{"n_layer": 9, "d_model": 768, "n_head": 12, "n_kv_head": 12, "head_dim": 64, "d_mlp": 3072, "vocab_size": 9993, "activation": "gelu", "norm": "layernorm", "norm_place": "pre", "norm_eps": 1e-06, "positions": "learned", "qk_norm": true, "attn_scale": 0.125, "bias": "none", "tie_embeddings": true, "parallel_block": false, "extras": ["capped logits"], "init": "normal", "init_std_qkv": 0.0197, "init_std_o": 0.00464, "init_std_up": 0.0197, "init_std_down": 0.00464, "optimizer": "muon_variant", "lr": 0.018, "lr_mult_o": 2.0, "beta1": 0.95, "lr_head": 0.0085, "grad_clip": 2.0, "warmup_steps": 70, "schedule": "wsd", "decay_fraction": 0.307, "decay_shape": "pow", "final_lr_fraction": 0.02, "batch_tokens": 131072, "seq_len": 2048, "doc_mask": true, "train_tokens": 774200000, "steps": 5907, "dataset": "wikipedia_en"}
MLP neurons of a small language model. Each row is named by its layer, matrix (up: input weights) and neuron, and shows model dimensions 272-367. Each number is 500 + 50 x the weight over its row's rms, rounded and kept within 0 to 999. Numbers have three digits each.
After each neuron's rows, "fires on" lists the tokens most often at its 100 highest values on Wikipedia text that the model never trained on.

L3.up805:494485460470492405508401408551539421518499441543451504590482532580523569357476517509491411516355548584482617522487566437511583468496465499476444551524541502571512490482564528526497574451467408510378564581473523538456507530521526503556455577521487509427404566578442525510452551423453537501
fires on: " R", " r", " res", ").", ")", "s"

L3.up2677:495518573491552575457508527461513579554530486438534481570433469444447505477461488537430505518511443529434523605408458488485481515564490520478523429509478522574568479500481522519450525525475526466422487479475533511506622578486516494468584453493470571491507444452549522459590514495497469458
fires on: "id", " did", " does", " do", "my"

L3.up2397:482461485488530524509469416529519568530509489478577399545419601521537496475507534414536471483602520504547564450440532523490521505431487431436555447487491574504405462383469455466471530474553432371506583509574491569443414496489549506472597506591534521470565523442570517494405558436491514472
fires on: "%", " were", " from", " of", " to"

L3.up1936:506540544548461630473508456473510531445558491530541572492491534428513492493554478465512471356453490485470431573456455516528487559481501454557517493571516548498494428411504477452376600521415431519535465441558508485535523460440575511477509469507485511486455497500434439564593469469512527452
fires on: "-", " l", " E", " of", " O", " G"

L3.up1730:449522566553488453486541506453455571513518528559491524569585454520472478528476442560484487494532501566468477588479562469474516489529435491514490482449474491435536589467580494552511513428464432496543531523484570468524357426475556509475536442540527550598446632507519438506433467519544439580
fires on: "A", "F", " in", "ä", " ft", " we"

L3.up831:504536567475580435453434416454548442450439655490531547490536335475498437430493534568525548461518554417500527515501477441467495522491490466501507441489471514514574494531546595479484484573460469569454435492601532448485513475525555505424530450500481512597596615506497509589498598472529433524
fires on: " \"", " re", " and", " Pro", " on", " by"

L3.up1740:474619424540568518515451507563470542422392439529519446460540516477559597539538433521487555465477539555478525483528509552479505499472429471542592477502478549501445462428496445448527469447502475524451512529595470479498512553576504506445547564514550538501388525428463507484474607537582538418
fires on: " |", "===", " -", "|", " –"

L3.up1156:500438539573510418479576518429485505492617585517497485567582493456567458536506469471521662482508449493460497482407489434411529576462486489496459533560533466438499512539448532484563456582528457479490592539421517627580528489530537491438504549399488475533623492493467544481510574517520491570
fires on: "an", "n", "i"

L3.up1207:503603477408507546393508510452424505531505385503532498481524514493489468424485483468500515536639430532508455552473518515538516504454397551413515434540583526514484527526468444514611590516377502479493612515482503590557535493378488534535415454470492526453466380467506465388549517502481575537
fires on: ",", " like", " post", ":", ";", " ."

L3.up64:475480417418560514480542467492533396478505465499529482514550480448469532502562550442388496482521542495479468519406512564486464494442419541519408446519522467510488444438570627524496504511532558503495469491434437582513637418506520496438428484469530496543551510526548520485398522468551441385
fires on: "ip", "p", " imp", "omp", "Comp"

L3.up2918:591476496477449591457496560530565431553491432503521527581553468473550622469513454475517531528439424497458472540520483491495539554469579599613486531565481462565488462522510499508491534485581392471467474513532621517419450547510548487551574461538576482466535387533463485486540564488478515455
fires on: " cl", ":\n", " located", " che", "==\n", "===\n"

L3.up1872:448535527513516574437501386482559398463488531499454520590472497548553525547494515522476517507496564485438471520572491491413513415438512471571613576482531496407543571471530436493599454488526451594461477592545423508532529438576527583482452530565475540454445489393475426438495519492487577552
fires on: " |", ".", " or", " ="

L3.up520:457412599432645557477506522429521550488494510389513474501452522584497428415497470496537508555477499515525599580479581448475553481501550488501472504424529475473522451473536482454573487450562524506525350475468547549524540520457525470542549561488493567558496594455429564459487480528393522595
fires on: " some", " US", " the", " those", " UN"

L3.up1683:459529420460549320520526579480473504455455566406531465460541472432557508571577495527557494509469508471534457427492399528497597531574445500505500441473408450412473562525489430572527528434532495528457478544494477482522568579437527481512469390524471519509412504473522549491470536570601468511
fires on: " A", " I", " Is", "ep", "ap"

L3.up1352:455496502450446377487531470503501546510531513487550465468481536514610612524503512427494529549508474534413535525506594512507456429485566513406515477405467360504559507582600493510477496487527429560366417560580476473528517455538449479464562536480532467510517557446495340475453511478526536534
fires on: " and", "s", "-", " –"

L3.up1585:547503521512537515460460498521462529485551516327481494511545560535482545492497448526512518487499592507542451633470482427497500551498554402552521542497407590487498532594553555426513519520430542467427509478530482514580470580489432523546440434544584517590552618494409420425480493449551470513
fires on: "un", " un", " sh", " Un", " re", " en"

L3.up1849:599624456570521521430560411484485459496552580504516524552510417495492522497501496496455479558459509478450483454478512524520513475451361482465538580576530519577530498462569462534513578545502479533556449508445547530461529471532466437378466482469506493522439530553587551449620508410486507535
fires on: "s", " and", "-", "es", "\""

L3.up1724:524549515523557541528446450392557605430417573536563519479517426499467501480617516483572479432479476552531471485414493504504579506543475500509565543577531456507550426537478480474558596571427531495473496472488510521499497456407508558447451500460516534599513526514508452500592475535425464509
fires on: " re", " inter", " sub", " Pro", " anti"

L3.up1608:451556424503547405386527495502449593525456491526569494505571443521492478475543515586480534552467471488451582617429553507476566524523571536524560447517480426558456482517501545472482417452489465519559463504541450543471498570524507508517511580484573544552466604525433514442606491504474558494
fires on: ".", "===", " |", "-", " -", ":"

L3.up2469:511475533384422461465564435526505590571487545490460468562504413588480425447477510520471567579495475446515550461431413452511469593569504542543427563481460406547572499566486576397460485515448537499503532473472529465548554512459447442469567542487504485474493451443451453478484508533571488512
fires on: "in", " en", " n", "n"

L3.up945:554478456416474496500568431457501527482564499484538469457579442551598534578474523462513483491471504504417535416516460428442488501522472486512438404478389568471422433561533509548505444431521443460466533509438474446528528435539577533540542404518551471417521427474435421545493547523473573512
fires on: "\n\n", " |\n\n", ")\n\n", "===", " elected"

L3.up1549:539512551448499433513452494508493538555544517474418553446541513520491504546543508618514521442476544531476438530520507551469494533506552473562394548498539548526439575490542564397471558570602447517531433557478493487426509397606505601470487566589532481542519480503474427472544349500572519532
fires on: "1", "3", "6", "4", "8", "2"

L3.up1878:527491428556500548518450479486478471452497532475594421437397484453457562581460502507466451385502521492475487481469537395487480561558452460503450434534539462522545502502475605528453557460465544546525503582516418497505514524523493523454559519525513576450577496554543606488534463481450497536
fires on: " \"", " aut", " days", " k", " Architect"

L3.up2199:492434413487464586567485501487434520477445482396568463535475566492411525493498520484458432375536527502483550474483536532489469592408430593476561493589581484533575509477526589521396434555499483341545495401549515518438429490408549443426487526486440526478477577531439510474480456438453541471
fires on: "is", " Architect", " Swing"

L3.up2721:570473529464509406453526559451500531550558520440452453489554535591549506458527481469455467453490537497537542448494471458542518452505513513511534550517504405514477561468507489514495556556494524488486504460526479486482674421417466531595475514463532495522502525431567416456526407453427526445
fires on: "-", ";", ","

L3.up1015:494476478416562466536486484518414470511504433470508419371537535492646609439495450493471564468507547506607511452474560555564523503446447475416516439495564505411479560481403400559506515514498528499493492482436442443508481493611451501428393535535485555566472531513573485435463617558416440504
fires on: "|", " |", "-", ";", " were"

L3.up964:544467525434490554388466533455444492518547484573525493419491517437420539458561607525553558527487536518554513449472560509390512537523517562460515548543502511519472514553465545444406416476482400502455545424534514489404572556510609423501454440453405467496520460463460484615517546500497519500
fires on: " |"

L3.up827:545483546565521505485438585490585518504506530485454522499477576525550473563515469562525603528448494443500455475447521459463491488459472505449519454515487461451556541517475495495438500572487540520482510529547478398424430529590562538601552472565548462503465454476561457559445482450472484472
fires on: " a", " an", " the", ",", " is"

L3.up566:525583393534440526615425503527471507445489548417556564383482465445535529440537447597414482503579486485396528511552493517496544513510508532500574525466487516523504504489519483462465523508505595438483515453506509521554531539501475596517506553542548444493424478426477571493501401598441459437
fires on: ")", "-", "–", "),", " |", ")."

L3.up1540:508526571547560426510524460474548487585489603529500481584467521530544537472490558513499472552421470471634605564533540514464534523499564457458460499471520554469508520514538491503459425535520460593509506541466446560483449493440456475464493464416512490519560567503549416547456453423458530535
fires on: " the", ":", " The", " *"

L3.up402:541504405540569500407529415491448495483524562463493651547560483569471389512520517427528530538487467485452448488487452561505551476358459505542400507548536506538464450498444551401576488506469529467412517517387533502439494469436355458517512476505561501476501490576436492528530631507474483539
fires on: "ell", " l", " am", " r"

L3.up2782:555601512503452408536491567505493486450454603457516501646500524615481494466563487435442560473484489432428500490573517398464369525514461510510523632595446579583533486517576485504550407543555510556505531532503456463486466366521429525546428444398391535510458495572420483509440506445619511527
fires on: " both", "oth", " railway"

L3.up2629:510543468470525470422502548410474456486538553569501555520494482531550479510417518376516498581371549549438497525491395461457483539504508523511493530470481520495425453492488553514553475452512491582495480511523558541568529505543604548417569383501443520499614562440484572390502477455521522543
fires on: "i", " Di"

L3.up2617:512476407455557509526555496450489422516507485478522548441549596376433530503546475447486465456500551486483534408550573479454616520554543507553482572473477488498394518479487554517599492492503520531455464572468456494468570461506525529502521483431523554496501537492530519500481498486558560469
fires on: "p", " comp", " imp", "-p", "mp", " Inc"

L3.up2511:502464562484431439533478574529500607414566532481445421514431479472499589473455484474513467511475493415645610591489492472484551544497569476476505477548504474415518590387506508543473541422533518497535532460465584527459420541521483452497420438440522475513505431576493462477485517478441473566
fires on: ",", " November", " July", " August", " that", " May"

L3.up1350:593606502447563574483434525454496510439491520516605471588488538546495456376509568401486447533471450475424511628521479474498518502519479450567535452473438522483490581496476516514529461559531507501463397431572606456532530511417585418507522446493492556541586456421528470557544494579534627527
fires on: ",", " |\n"

L3.up600:577528511544542501460473478493505524478453469465541498535492511462530495541537499578576489518574459458554536552541394456474573518332570493506448513446536467352497554514502543450462451546467481486472512480496544381561457490402574526364528526479516460424482503566587512457495525514429434513
fires on: "az", "z", "ez", "iz", "och", "oz"

L3.up1524:375546525479543544508471576539507465467496384508546456573534430573508627449531535488482394478416438490526527523451593517507523440496415524559507503516558523450540458581619517533464388482473484561483495422474487528492549498507529495484548536499483601539529579515514571452508383422536473502
fires on: "4"

L3.up683:481526516460512467504496546545572436503530537542468424429558470465541481394500463477421470466490572505526511503488507608434529416406482557490399520495547546566544467475488488588450462414449590462549518447548521493481389504473509493580470452478536474491596570492610474494510492459447504586
fires on: ",", " time", " addition", " way"

L3.up1537:490466400607571577541415397524570473467487493569533441618472406494526535553460556549481518504468539632536490533464444602398528447565475404480558487521497516503527516516512554622501541573513512570497413469461478395485476451498504511533495442547480443527489502483499535498516492542503501591
fires on: ".", " |\n", " |", "\n", " Church"

L3.up2851:508427528504491522437494459506461430467528448473490529471583573578470543492493462467465432462473566447431446451564525447486582511553571511444477456451390451498618479489513512504508506446513509496556419549607545521548468546566430490488500552518500528484477444598467441429479415538504416540
fires on: "m", " m"

L3.up1396:545530492582608537551478484481549562509511630546472439518494488559453502577480503530514469586527442492450524407502568544584589437500523438534430482508476563472401405517480508525450504514456455473438521512443536365483507440449585559451460552488499488467416510400474488482563544518504517496
fires on: "\n\n", " of", "==\n\n", ")\n\n", "\n"

L3.up1310:607506577508561486511484549528481587534446517444450475587423540456494575477507525521530503504436436432409475429398448502534411563506547494462540466626398511533523507459448535454540639501550475508452513519614424451511446524516512537631423487498550528457474453473456546463546549458475459466
fires on: " that", " and", "-", " a", "–", " ("

L3.up2455:479459467495433475492556447412522577556522548524516483517500492437538582420434429545472512377424533476506528543608463558515597584480588460479526390557531488498518478494528515450579365472558504497469463526557457552491481373505497543451450425448552511519549503559469577559396479549438486530
fires on: "ich", " sp", " ch", " chap", " Char", " Am"

L3.up38:527478509440473467494508554530366565519484508438419557505487635479518553541561530517569538543519477615497529583559481415441503513447566424568465543479479494504452554523443498586493548411413526452532539491478447471527473537547459559540582384559480429511479493549546461512422458475545463519
fires on: "ah", " un", " Un", " char"

L3.up1229:491529565566546520411417437415553494580407504506552437461457501540547572467515449515510576409364480528539469418466527448469581513493479565441527483387500535596472496566550560563487456540629524481449437447411560513457449470593488501446457570477416471505463401523536488465563545578570528439
fires on: "==", " was", "==="

L3.up2522:485423468488540479480592483528456443468453425500570530497597544550489490520620495493513437534434603479610497514442540465508609491445457540473458472512532518436422529466534544470532547524503529453554459504490482558529512491497561519436413507567551529485483573509381550530477532516558464509
fires on: " |", ")", " ass", " bl"

L3.up2245:532491353593435525523480518502478454516491500550487578502555464484425459534520540421520486477450451479512491472586563481502530484492412554502475501512566537506543485479505510516529615469585560541427499577594581483555515488467434487474524493569517417441405436492500565556511486550489449524
fires on: " \"", "-", "]", " |"

L3.up1324:458475503534558546476533409553545505500482501480560444450519409510514580488605565545561507483417498521525519440447443464456541482570547599375511446416514497539501581500486479581550538420510513530445461521394536440421547500551480539408539543450466526581446481509536528482493561503509522540
fires on: "est", " place", "ele"

L3.up983:482498461503559502601549496542621496427569520567476467533530551579452469579445490528430507467567479511570514517605529511482436568403562444445495502484577458497503428492540514511496522359431542469462523531488531508539503545487455523549459524559560492474517415490494412437514528534518537458
fires on: "5", " From", ":"

L3.up1438:540499532484503526505472517438544463514415564443601444500517425503535565530452502526462519529491407508538555511532508276523430483556476459499433492451552491521481390558446519499597585531545473434450492500498531439530492486522493551383446471499513542577488479563464418512458575515456506450
fires on: " ex", " can", " Ex", " int", " equ"

L3.up397:418441498439501545478506468515562499462440506515641485519547487460446533444457513468538468529408509441598528554500489613515530527532546463453452518475563383401605467458483604453496490433524531442466561503462528485496520495511490440489511506492500475509544434540492469466534557558514473520
fires on: " made", "m", " im", "amb", " cre", "ip"

L3.up2651:517457601491411483534522526468540548518534475543474503462608542467575545535569575540428489463461543634524557457509563532545503447528459481545448558555417534510398443581576441466531491412476513623408480472457515428466546503496481554443460481517518441507521545475476413491560447525508478506
fires on: "4", "1", "5", "8", " II", "2"

L3.up2666:498571550566496480512583512520539494457533515384465508480477516513501503572456457580444458497545535425454388517453542521511500474602522549531460546415485484493518499481544465469484490546503459476455495513486469461579470516499379619428587551555569492467603420517474559359472481554493426557
fires on: "ast", " —", " never", " or", " if"

L3.up3054:523580571534506531471505431528439478549468551454458522484459465412569533498557545500450541436513410506481522475457504522502486559534465531421499500520535427511407475413504525470495471529427493488475455426560433514448423447498577504549494448431572537446521564468507411494485546389561460493
fires on: " and", ".", " which", " that"

L3.up2059:526529527493505464478486567535577493467556485518507456495601533474521433373429518504540514493445462447444583472443454468537416569481505463460484455550617513477494569515490474516518493496477476534550468519500570494657519528471530517545477467470463499393586488422552452466442486595539540540
fires on: ",", " |\n", " He", " and", ")"

L3.up1429:502536551489517474432543474443480511428415544450536486511498488423567425495471481416501538560531636537500482442484473520536611474447465522556564495449559412410488512497398540495527384480534467481471529557552469522491519591527632535447505438487590577466500370463499498427519417425513514393
fires on: " |", "|"

L3.up731:487513481401577558433464529530485492511516474485478504538569524438534469556499656502478582497506491419552477592545475478416484527500555534526481464589538461546434487450588597506542506446477369491459486526441547526485452518537537537450522432498462584520613515451514501566528562525477373555
fires on: " |", " located"

L3.up2225:519530494517505538526475513602536490517547495457582454523504437518355539433463505460665524477548448545523435452492468566428478553499584597445496470494476494627481444403566540432449509471483382423520511455463498546473410577534495492536464356496503601544508448513466526495413585512453499447
fires on: " |", " that"

L3.up2805:462494528544561472477511508411566504542539600478527521475476497490507521486643457620432450500469557531523583512594584450495548470559521447489488522462568460435561446499508472447553530500520399513396533561415536508524403497483465455491481502521559483497442534510474494533404539458500550528
fires on: " |", "|", ":", ";", "."

L3.up17:434492535547486456368441492364549489488564508454545505521541549466497395566528508502390456558415457510514481596491538488497517484492471442539485459614448474629581517492457567548532431559451439481419509528346393556501556451543541530548521523465469513442649509455451518445480471535543579505
fires on: "an", " San", " sw", "ank", "ick", " Nik"

L3.up1602:539474444570518512528503457434425489505525454439447475571537478506411499571580542486517457558483506459476468480469474609509488393440460467525575527503483457477464542556475518503477477627445435538420513486542503590533502420541501509464388500531480512477591491527529595493444591498500506562
fires on: "ib", " a", " ass", " assistant", " s", "c"

L3.up2369:480429409527521484605562485493486509489523402540550466594546603536543492470585512511493493452587484575555534510472478449515493442425461494497523483571521416465493447536491440544557493474507506540513507502514502475477551520514435571423466489589452490535460584478492473440412579550404498483
fires on: " |", "-", " |\n"

L3.up2243:507525452529465481552523492485430489480487574427493527480469500491484445534503428488439496396575471527474472588326533450505476559553509453443436558499494511511427522552458568456535481501466500540428528441496527478450550473593481596403505514511453523427443418558472466485545453483483533523
fires on: " do", " coach", " direct", " head", " Sport", " sport"

L3.up759:477496572560547481514546497443440504444468536358549453473476498511547465471434451498477524493551513523461545445523587555468521438496569530547529477330578571514416558475514510475559368519518505556422447495554583546392514525528520551453516397496526553576433448368474489433470529505445480387
fires on: " |", ",", ".,", "—"

L3.up2236:510428552420536390509540472570482461486428505456433470529579574479389459527531547527487499558451529438502432436394521576475456496485464455454550520449491461476496366497528485507534405495414491506488507520462418578512525466409436539469479498533534472434556429517439532517496422509490544587
fires on: " S", " s"

L3.up1108:521498426482514442520389520511464630408568439475469533530492553464544516450549589438438521424492438520522543460434548528557465449575561482509472537493675499485505516504478531545520468507479563454522390497504435589511499489501498545535439540525486511395414402504562488437539578606608474563
fires on: ",", " He", ".", " |", " Score"

L3.up1503:439515501459450514555566442559609525464509528492499556625541438529450428444468474542462424463414469469510542504556500371513494495496449626479489442520477498449532541554463484416532525558487539515480500461512532441494442477509483499551510564560513499465522498559564539454466554506435524474
fires on: "id", " |", ";", " Alabama"

L3.up1786:540510544578531478491504392455501539482459380523532444604522535562469532546547592487493440454475519502538550483466485525463515558489539467446427485469411507451627539447511573426477549473490513473549505562510430474476454553444469406508525456517537537535531464549487510505470538479504505501
fires on: " m", " sub", " Y", "cess", " mon"

L3.up1931:491427589520538554471490579466453499500484386459539545391560487541583506482523498563426419468514509543478472484513580525421520436468498450410512555512553528452516532549452449474467495565402492545428493470392476468495500543478515517503487434559563605558565415469446492500504518542487411523
fires on: " as", " was", " later", " is"

L3.up1316:521581486409477475583465475515505485603500397511480522497639502436499579562552538563492487443501442497472485414501450549523489551493517499510539577614551506516462583588448581508431593548530481388437553471510477515483452464480509582481551525544398627506562506515531608454453486540626377462
fires on: "–", "4", "1", "5", "6", "8"

L3.up1975:369479409512548523548535512489478429432462534471523576583509531525569429353516448542484521444352499429551435505559498475442522445409494609477531515473503544364489559462560461515477553504494529519507506490485521598520434555550440584605396541529563499485452479441488518515531484597465479558
fires on: " |", ";"

L3.up2857:522522602469437417498568462486453560450530553490497481501560449516443435457494522495430525484426568510560523431493478535495476517527444478563573492587469513444479458535501571505541537515500429413418534413500475561437487446475491447522508423490447599530477422409501433485523510471404509570
fires on: " R", " ra", " reb", " Union", " made", " war"

L3.up1613:459563448502487487480605513484507437462565514545513500482480541467493455550432476417543514439502419497448571509404482343493465509499456565499444524562539438472462542570467552551525536583473584478469551597409437518492458462500566506491474541547538422473515619452441518554463560600482506542
fires on: "==", "i", "o"

L3.up791:494574537457479442544499530506485536480512470430498519497470534482439433452565529515468518542655471458533537474444488489515522413474407555428452482518506566436526484544488479494530464598554550428424542485484471478535458426505504518502506530509540504497489500517536555485560597472620512459
fires on: ",", ";", " –", "),", "\","

L3.up1042:522492517501486459486542542440497534563558529465469531531508528524564434437536387474566429584441420483452505483523424485502480507493433499514556563508470438478466485515587508478510409514593521540498515515449417519512592539439474490507440508457520477511447472561564526434472505537508509637
fires on: " |", " those", " were", " ?", "one"

L3.up2097:441531365460537508488505597514498527501524532582491521498465437518497524477512508529478494516470483562541504517508490522501480603460429560602532470575433510599435405449482553475501460519501422531441459514549479502464469488568463462548477521510492469540458564473478506633500474475480503435
fires on: " |", " –", "\n", "\n\n", " -", ":"

L3.up43:565498502431561469432438519452506523557496588519532507525525496540523456513559449537507494527360523569651575593399495481491493588559511461533505458531563534514508541457447572600536423501472386520529486584508487533557478393531552528538444589537526524508433514553478487494473532398505464432
fires on: " |", "|", " W", ":"

L3.up481:508523524454482443594449505516512618519434464499536531522505535586386556584424533463504531474509478577468496433422510381507426539542517486494518431491534485428487424535465605444503530505461517468484574524477526572596464561579521395544517559444570451506514524457386481490513548587522563581
fires on: "n", "en", " n", " gen", "-n"

L3.up1036:468610419535466492597439502514522503357568422547492508504572520433499442527471435499490489507412452556498583516480540511483538537490455499535530457510470522502511500487606471492544452490596522492549581439492450517393572391518509479531503475454595453455460574538458429496411473484414468491
fires on: " that", " res", "S", " ex", " rec"

L3.up150:407361505526497466428569510505509489511476516564560428461579565534508564532558499464536523492486468460508460588569583544496595545446454448479482509406541533428522503516634451496504486476504497479505503521471496500467550437506455584582402562562499517544450410441470461495422513541429440440
fires on: " |", "pe", "\"", "one", " High"

L3.up1093:553478518563495580586496463425497360479489495580581517534493453521548473445401458595540505531589550488600508565513437455515585486513453520514454607490451423567482477617472450452509514550407475532527528498567452597532481506558527425381546467525458490551490547508522528506465436414452547493
fires on: " and", ".", "ve", "'s", "a"

L3.up1845:525468555535463427478471446502502468593532587512445421448582482423513572472483480558494535529449502431403462498511455604498540535480445450413570566543484436638475435554520569502517513540501584472475510482520453573413475449534562432562446573444474568486498489586548460422512522465406455583
fires on: ".", " and", " his", " that", " the", " with"

L3.up1382:524532513403516557471526577448521449498514487521514524499520441564530498488557528512443484511353473490574555485492538549510498497503452529539555500494574543519458501486504477586505539469540668450504542531506434491499582504467494538492567519524459442511498539485500425522552459574461452451
fires on: "–", " |", "-"

L3.up2191:523474525508551541494488504556495494491576503430511523514518594458432537417488443468516469572563519553604497503512517501464489503515462559591367410488420502497457456469498528535442457435427586540533558412607532564526469556571536494527424425422552503545497458562433470496497566479411497556
fires on: ",", " if", " when", " that", " If", " after"

L3.up2213:434462439416536449507458565584418662526485442478494522576533523524451440506551492528495486470608493599558505524490457510470426575538425519547541537553473442491432444534537517553463482526494459563463461530541579525498484508493555449506477593563490485481513552497551528594482599529487384516
fires on: " |", " Party", "-", "=", "u"

L3.up1934:453566532515503469509534526459505590478479530505555551424554510514570523463508465448408443449561486416490447461435451520496523468458493519513504541463561462475532509523497509456499590551501626467426476521500535507530612491410524583506428500497430517586448514466551501515561491482521479449
fires on: "-", "—", ",", " –"

L3.up837:468460457461507543567524581393479480427477548500474533519467508479550492483550454551534507403441528481483495621490519456408433432540541485452484493514568488405466450596570503494499477458523445525486427575590575439525519501543545555522525526540532370500587532490495503563528536550423484488
fires on: "0", "3", "4", "2", "6", "7"

L3.up2223:483567493530513506472518497534596577464529488471477432596541596496531486441454501557560477548487532514443589490470452539410481549481471438502469463367477450620469584516569572511513534485446528471520480435496438476438538604509559555583453388433523492454407557478530436479557605524480520415
fires on: "ure", "á", " U", "ule", "ery", "ry"

L3.up1252:510478446471484529536586506598473403579524467471561535548439530575437488497527502527529510426508574404451528454485529487455552457580461530494424472447500495474494443531488478502433441389557517419535469510582536439551533403488518498508498567491525538484485489542488488519451519507507491449
fires on: "ass", " Gl", " to", " gl", "ess", " imp"

L3.up1020:471509492585521548534545437527465499543533530461483496496484498518502469463412500582462388385482488544557606442505425569527507426605508535563526460456435516478508450512497571520522543461496394441517487565555446420510467527513493486428503558474559510401575454569519448499519462532492462541
fires on: " en", " acc", " that", " des", " im", " the"

L3.up1134:428434465524541500512487495456518595460560556528497514422530508388597501521551502509490541437565537605542475578588472487460416492430596450422540494494552529534458526603531505506448572484458447403479496467512530467523442488462305470495468444502518467543482516586479428408406456547508477520
fires on: "-", "|", "Career"

L3.up381:502543397478512406499518507479499531612511439484555425522500555534523528523533478434522575444524509575555527523527485398515501431521471516540363509504465475530563456497491544504469417484518413576548454511461466604520541514493556561597480555534487514480438492439530473489489465540512449508
fires on: " by", "-", " No", " Y", " –"

L3.up1584:537478547412486513468617502533485471512511605580549416544606628478443460523450528537533489467455415539455448487489577478557419466451550470482479418536559500358541534436448518486541442444467429511460459563547442546529444486544520459536496456512530424514465453466533438418457484493516511431
fires on: " W", " K", "K", " |"

L3.up544:511545489466502449554498400472439474457575554484427495526476471519573575554466406521449348558517521527490532502478529518430499445503570424500476457564629545415458581565431414432561607494540528406537440526552546448473561446563499471454596550517590456523502545479478486540491503571506599482
fires on: " |", ")", "]", " ex", "0", "2"

L3.up2702:445479471420479538506572567562469476354490470571445459553408431520523430472454473535457413533480490516481511498484473536524493659523462522421397464554470579509464450487586507425476496445536489538583473497460461457504574541510448471470504573427387478535542498474534526528566465490399601515
fires on: " ", " H", " t", " ("

L3.up2231:434543497504530418520453548546487563439474468479517521571550455460454476507498446532499540569474594462527439420452524576530566440498513477452524462511465496500496534532430441389567358475470524530558511467573410513431533442487569513438472511489522488443538462539538524470435557469430560492
fires on: " |", " |\n"